Part of a small language model's weights.
Training: a variant of Muon for these matrices, 903M tokens, 6887 steps.
MLP neurons of a small language model. Each row is named by its layer, matrix (gate and up: input weights) and neuron, and shows model dimensions 80-143. Each number is 50 + 10 x the weight over its row's rms, rounded and kept within 0 to 99. A neuron's up and down rows have the sign that makes its largest values positive.
Before each neuron's rows, "fires on" lists the tokens most often at its 100 highest values on Wikipedia text that the model never trained on.

fires on: "s", " cm", " in", " m", " km", " females"
L15.gate418:39 41 62 37 49 58 45 51 59 38 36 45 61 50 34 39 58 67 53 48 34 64 36 52 47 53 49 46 60 51 38 53 62 48 64 68 65 35 53 39 75 56 54 46 37 50 33 62 57 63 66 46 53 49 65 40 55 39 50 44 48 51 49 52
L15.up418:53 29 37 43 57 47 48 52 26 45 34 50 65 51 31 51 62 75 63 52 48 38 53 37 49 74 43 40 44 70 34 78 55 43 36 56 53 50 45 32 34 36 50 46 49 67 37 40 57 42 65 50 61 47 51 60 50 52 47 55 55 54 46 51

fires on: ".", "4", "9", "0", "6", "5"
L20.gate198:51 53 46 56 57 43 61 60 46 46 53 27 46 37 42 50 56 52 39 61 49 62 62 56 49 44 61 44 29 49 47 43 38 57 39 47 69 72 40 43 45 52 55 72 45 52 56 60 37 46 48 35 54 46 65 48 56 53 63 50 53 67 58 51
L20.up198:54 40 47 44 35 33 45 53 44 51 48 41 27 38 57 68 57 40 40 53 61 36 56 41 42 59 41 56 50 43 48 37 50 50 51 54 35 46 50 41 63 45 44 42 60 62 35 46 39 51 46 48 42 39 51 42 49 46 45 58 48 52 53 51

fires on: "s"
L2.gate109:49 45 25 45 39 69 50 61 65 54 41 62 56 46 57 47 46 37 41 58 29 44 61 45 34 50 64 37 61 62 58 59 50 47 34 51 49 39 62 63 43 50 66 63 40 44 57 47 44 53 31 70 52 27 36 56 47 60 52 49 30 41 53 61
L2.up109:47 40 54 44 51 36 53 69 46 58 57 49 57 63 49 38 56 71 40 42 40 49 40 28 57 66 57 34 50 54 45 50 44 47 72 42 45 47 55 62 42 54 49 55 75 35 39 49 56 33 52 53 34 60 46 61 41 50 66 53 38 44 35 54

fires on: "s", "ha", "e", "so", "es", " So"
L3.gate484:61 51 49 51 54 50 41 39 51 69 41 50 62 51 45 42 59 45 43 60 62 40 66 57 24 46 52 51 57 41 54 46 54 67 51 54 40 58 46 57 69 40 70 45 59 52 41 52 55 58 43 49 47 59 50 51 55 53 51 54 56 48 55 43
L3.up484:69 60 44 35 50 51 41 34 40 56 43 49 59 51 50 41 57 47 44 50 67 45 56 63 24 39 54 50 46 45 51 31 53 64 47 62 37 58 52 56 57 57 64 35 54 38 57 60 57 69 54 47 42 61 48 61 59 65 36 71 63 55 65 46

fires on: "ter", "our", "act", "gram", "ay", "ton"
L4.gate37:59 36 56 57 56 55 37 58 38 51 55 52 38 31 50 46 65 68 45 36 65 48 69 53 60 41 44 55 53 54 31 65 67 49 42 46 39 43 65 56 45 61 65 34 57 42 52 48 33 56 50 78 63 64 37 53 56 48 57 45 45 55 55 57
L4.up37:62 38 50 42 49 55 39 55 29 68 44 46 55 71 63 34 54 39 41 38 61 46 69 54 52 28 52 42 48 51 33 53 46 69 62 56 50 31 52 58 44 74 65 42 50 48 28 53 32 53 37 68 50 57 56 47 41 56 51 65 40 42 47 46

fires on: "ing", "===", " by", "s", "ed", " |"
L3.gate182:56 53 48 54 53 47 51 46 68 57 34 62 52 54 42 65 55 38 55 45 47 44 59 49 58 39 52 49 48 54 63 58 59 49 38 53 53 53 53 58 64 27 52 36 50 54 53 51 46 66 60 36 49 53 56 49 57 66 36 50 51 46 67 44
L3.up182:33 42 59 47 33 29 56 51 47 52 54 54 55 47 69 54 32 58 33 62 58 46 44 41 33 64 46 49 48 44 57 66 57 38 51 42 60 44 40 29 43 52 51 40 32 51 40 52 47 47 59 62 46 63 41 51 49 60 50 41 60 56 53 51

fires on: "s", " that", " which", "es", " who"
L16.gate276:66 47 52 44 46 44 51 36 60 48 45 46 51 62 60 28 68 60 43 62 57 57 48 62 40 63 51 50 48 49 41 57 50 49 55 51 51 42 54 42 57 57 48 47 59 41 41 48 53 61 43 57 48 50 60 70 71 52 65 37 51 45 49 59
L16.up276:56 42 37 37 56 35 58 34 58 33 44 53 56 56 57 40 43 52 62 46 56 53 41 63 59 71 48 46 45 55 38 71 49 55 57 68 67 48 33 44 51 50 34 53 54 51 46 62 70 59 60 55 36 58 59 47 40 57 68 53 57 58 31 51

fires on: "–", " /", "4", "1", "6"
L15.gate15:45 60 55 62 40 54 55 46 48 64 55 54 47 56 37 38 54 43 49 62 55 50 69 50 52 51 51 47 42 46 53 74 47 46 57 42 48 49 52 29 42 38 46 62 42 57 43 46 60 56 68 53 53 43 71 50 48 58 45 45 44 66 56 50
L15.up15:59 51 69 57 28 47 56 51 38 65 44 44 48 33 45 46 56 44 55 54 53 44 47 45 43 53 46 51 38 52 58 44 38 54 53 31 28 60 54 47 41 36 42 59 52 64 46 58 77 51 40 41 57 53 46 49 45 57 45 48 44 50 59 53

fires on: "\n", " |"
L17.gate504:40 45 66 43 53 46 57 59 60 36 58 45 51 42 70 49 50 57 44 53 40 66 49 73 36 49 47 59 40 47 55 43 56 48 60 55 53 40 44 48 53 29 40 52 64 52 62 41 44 48 41 39 42 46 45 41 53 57 56 45 38 61 45 55
L17.up504:43 57 49 34 55 42 45 40 55 26 52 49 47 57 37 37 56 65 58 28 67 46 44 33 44 50 33 53 58 49 40 38 37 63 55 63 55 79 49 60 44 57 34 53 52 46 52 49 41 52 49 53 47 57 43 54 50 41 50 54 58 37 34 52

fires on: "s", "so", "ja", "do", "to", "ter"
L7.gate99:51 52 44 76 43 65 40 53 54 53 58 52 52 53 59 51 53 49 53 50 67 47 50 56 61 45 57 40 57 39 46 65 38 54 60 46 52 49 41 59 49 53 49 43 53 47 56 68 58 69 42 60 55 48 67 48 57 53 60 72 52 65 50 50
L7.up99:57 42 50 53 48 64 45 23 40 50 63 55 55 39 40 74 57 38 24 59 58 59 42 55 41 45 64 46 44 53 55 41 65 50 50 40 54 63 29 48 48 41 42 47 55 53 74 49 65 43 42 48 38 51 60 40 62 47 48 42 50 58 34 69

fires on: " Ma", "==", "Ma", "ma"
L2.gate546:51 56 62 54 57 65 57 55 39 58 37 44 42 61 64 39 36 32 38 52 51 38 52 61 42 57 31 35 55 42 39 58 41 61 46 41 46 39 54 62 42 66 53 45 33 56 54 54 39 56 49 42 53 43 66 53 49 46 54 35 57 42 58 54
L2.up546:35 47 42 51 43 37 43 49 40 54 54 64 40 58 54 65 48 53 42 27 47 56 48 56 38 65 47 48 40 44 36 66 46 60 48 60 55 47 57 44 34 42 47 52 58 58 46 48 41 56 59 74 48 43 41 50 34 43 32 50 54 49 31 42

fires on: "0", "8", "3", "Y", "4", "6"
L22.gate67:26 56 47 47 48 56 46 52 37 35 53 59 50 52 46 69 57 60 48 52 46 55 39 55 50 46 40 42 62 46 38 50 61 61 38 27 51 53 54 46 30 59 59 59 61 54 60 26 48 51 57 53 48 43 54 55 49 64 56 60 48 46 43 45
L22.up67:53 42 40 53 56 55 63 64 60 55 59 50 50 44 51 29 30 54 44 58 49 61 36 26 56 43 37 64 44 51 61 60 54 68 37 41 62 72 55 35 51 39 58 52 30 49 49 44 58 37 47 61 43 39 63 61 48 50 60 44 36 58 40 51

fires on: "s", "ins", "es", " children"
L18.gate505:33 34 62 57 49 53 31 33 69 51 55 38 58 64 48 39 53 42 49 57 45 50 51 56 44 54 53 54 40 49 41 58 27 61 54 50 65 46 46 37 47 64 55 41 60 57 29 37 63 64 53 70 50 57 56 45 54 58 62 50 80 46 46 49
L18.up505:50 51 55 48 58 49 39 42 60 41 40 48 67 58 72 27 80 51 49 47 46 52 50 57 50 41 58 56 50 46 42 45 60 51 54 51 51 45 57 49 59 61 56 40 62 41 46 54 60 65 59 57 44 71 60 38 53 63 58 52 77 49 51 52

fires on: " |", " of", " de", ",", " (", "\n"
L18.gate60:61 42 66 46 39 56 43 54 36 30 46 61 58 46 52 72 41 54 56 56 40 61 57 40 34 57 45 42 42 53 47 30 55 56 42 48 37 67 41 41 55 39 43 67 48 47 62 40 54 52 41 52 31 38 47 51 49 61 39 34 49 48 53 29
L18.up60:54 49 60 48 52 50 61 50 60 33 31 42 61 35 39 56 38 66 45 39 47 43 47 34 35 44 51 56 73 41 33 44 44 63 66 55 53 56 52 48 33 46 35 39 62 45 44 65 35 55 57 49 46 51 41 48 53 51 46 35 50 44 38 35

fires on: "s", " who", "es"
L18.gate162:64 31 57 49 54 30 55 34 50 50 44 33 49 69 57 35 81 53 50 49 60 64 49 48 44 49 51 51 35 59 47 47 49 38 52 52 51 58 52 31 51 56 52 47 48 64 62 48 75 51 60 62 60 57 53 52 51 66 53 41 59 46 45 54
L18.up162:59 39 59 26 54 49 54 66 68 57 53 79 56 53 52 49 56 53 45 41 57 46 53 79 51 52 38 44 46 55 42 55 62 66 65 64 44 48 66 55 57 40 55 45 67 42 47 55 55 61 55 48 47 51 56 39 63 56 63 52 46 39 33 44

fires on: "\n", "==", " =="
L23.gate203:36 44 34 68 44 58 58 38 48 32 50 56 56 37 64 57 46 45 44 51 57 59 61 67 50 60 41 43 41 45 49 43 40 62 57 46 49 46 46 52 38 42 65 70 53 38 57 42 52 54 37 52 52 29 51 57 47 44 37 52 43 62 59 46
L23.up203:39 58 56 36 59 45 55 52 44 58 54 45 39 71 47 52 55 52 49 45 58 50 36 37 55 47 22 48 36 38 44 56 44 52 45 53 69 52 55 45 49 33 39 27 61 54 64 45 43 68 45 44 30 52 49 57 66 52 59 52 51 53 44 45

fires on: "s", " Sp", "ma"
L7.gate117:51 56 45 44 58 56 43 56 58 45 31 55 52 52 64 56 50 55 52 30 37 58 54 53 61 63 43 49 51 48 50 69 41 64 52 50 62 39 40 49 42 59 47 57 33 55 51 58 65 65 65 71 58 38 46 40 35 51 54 46 49 48 40 56
L7.up117:30 43 53 49 45 41 47 67 57 36 53 62 41 64 55 38 33 64 31 54 56 47 43 48 45 73 64 50 66 56 48 67 49 57 47 39 52 40 35 34 26 62 38 51 45 67 44 42 59 40 61 60 51 48 51 52 28 40 48 52 48 63 37 64

fires on: "2", "0", "5", "3", "6"
L13.gate349:50 54 34 63 50 57 50 47 64 45 37 58 61 50 59 44 46 37 46 55 56 54 55 62 44 52 48 31 52 45 58 56 38 61 39 47 43 48 53 47 41 61 86 50 57 57 70 38 57 43 54 41 45 36 54 49 41 57 45 47 51 43 57 52
L13.up349:43 50 40 58 63 57 38 62 42 37 47 39 43 37 37 33 57 51 50 61 59 55 47 30 61 39 55 40 61 45 57 54 66 51 51 64 54 52 44 56 45 48 47 42 56 54 53 24 50 55 51 56 48 47 54 48 60 42 42 46 34 71 38 62

fires on: "1", "2", "3", "lo", "s", " "
L11.gate531:53 50 48 58 62 53 58 67 58 48 33 50 46 64 66 52 50 57 56 58 46 61 68 42 59 41 42 34 67 53 63 57 32 42 48 60 40 37 67 36 50 56 61 41 41 55 36 36 55 65 60 52 54 48 53 59 45 56 65 42 40 53 59 54
L11.up531:54 50 54 44 56 64 41 57 49 37 53 43 67 42 47 53 48 61 63 46 50 58 52 48 62 39 49 59 47 65 52 64 51 35 52 50 67 50 29 42 50 56 55 51 48 58 45 52 46 55 55 56 35 50 58 47 40 41 57 37 33 37 52 66

fires on: ")", ".", ").", "9"
L10.gate142:39 45 49 48 50 43 73 59 28 53 58 52 48 59 43 43 59 38 55 53 38 49 59 54 47 50 51 50 53 41 49 45 58 59 30 61 54 55 47 36 38 64 73 62 56 53 41 45 61 42 43 59 42 50 57 43 34 33 57 62 53 33 56 43
L10.up142:39 44 43 50 60 31 58 55 29 45 45 39 50 50 55 56 49 44 50 45 53 26 32 62 49 41 34 63 61 38 57 54 53 51 50 49 47 38 38 55 46 38 46 39 70 61 54 52 40 53 58 47 42 48 43 39 27 54 54 53 50 47 64 55

fires on: " |", " long", " short", " few"
L10.gate296:32 58 50 23 48 57 65 42 56 39 40 37 34 37 67 51 53 61 48 59 39 57 67 66 51 47 41 59 50 57 46 64 50 49 54 50 53 50 55 51 64 50 62 42 45 54 42 42 43 55 39 50 49 51 52 51 58 48 47 32 43 50 37 49
L10.up296:43 81 55 66 58 71 36 38 70 36 51 35 56 62 44 51 60 39 50 49 48 46 56 56 41 46 40 51 58 42 57 50 33 65 48 60 55 50 55 37 38 59 65 62 55 65 48 37 47 36 37 50 60 44 49 53 48 56 54 57 55 34 42 45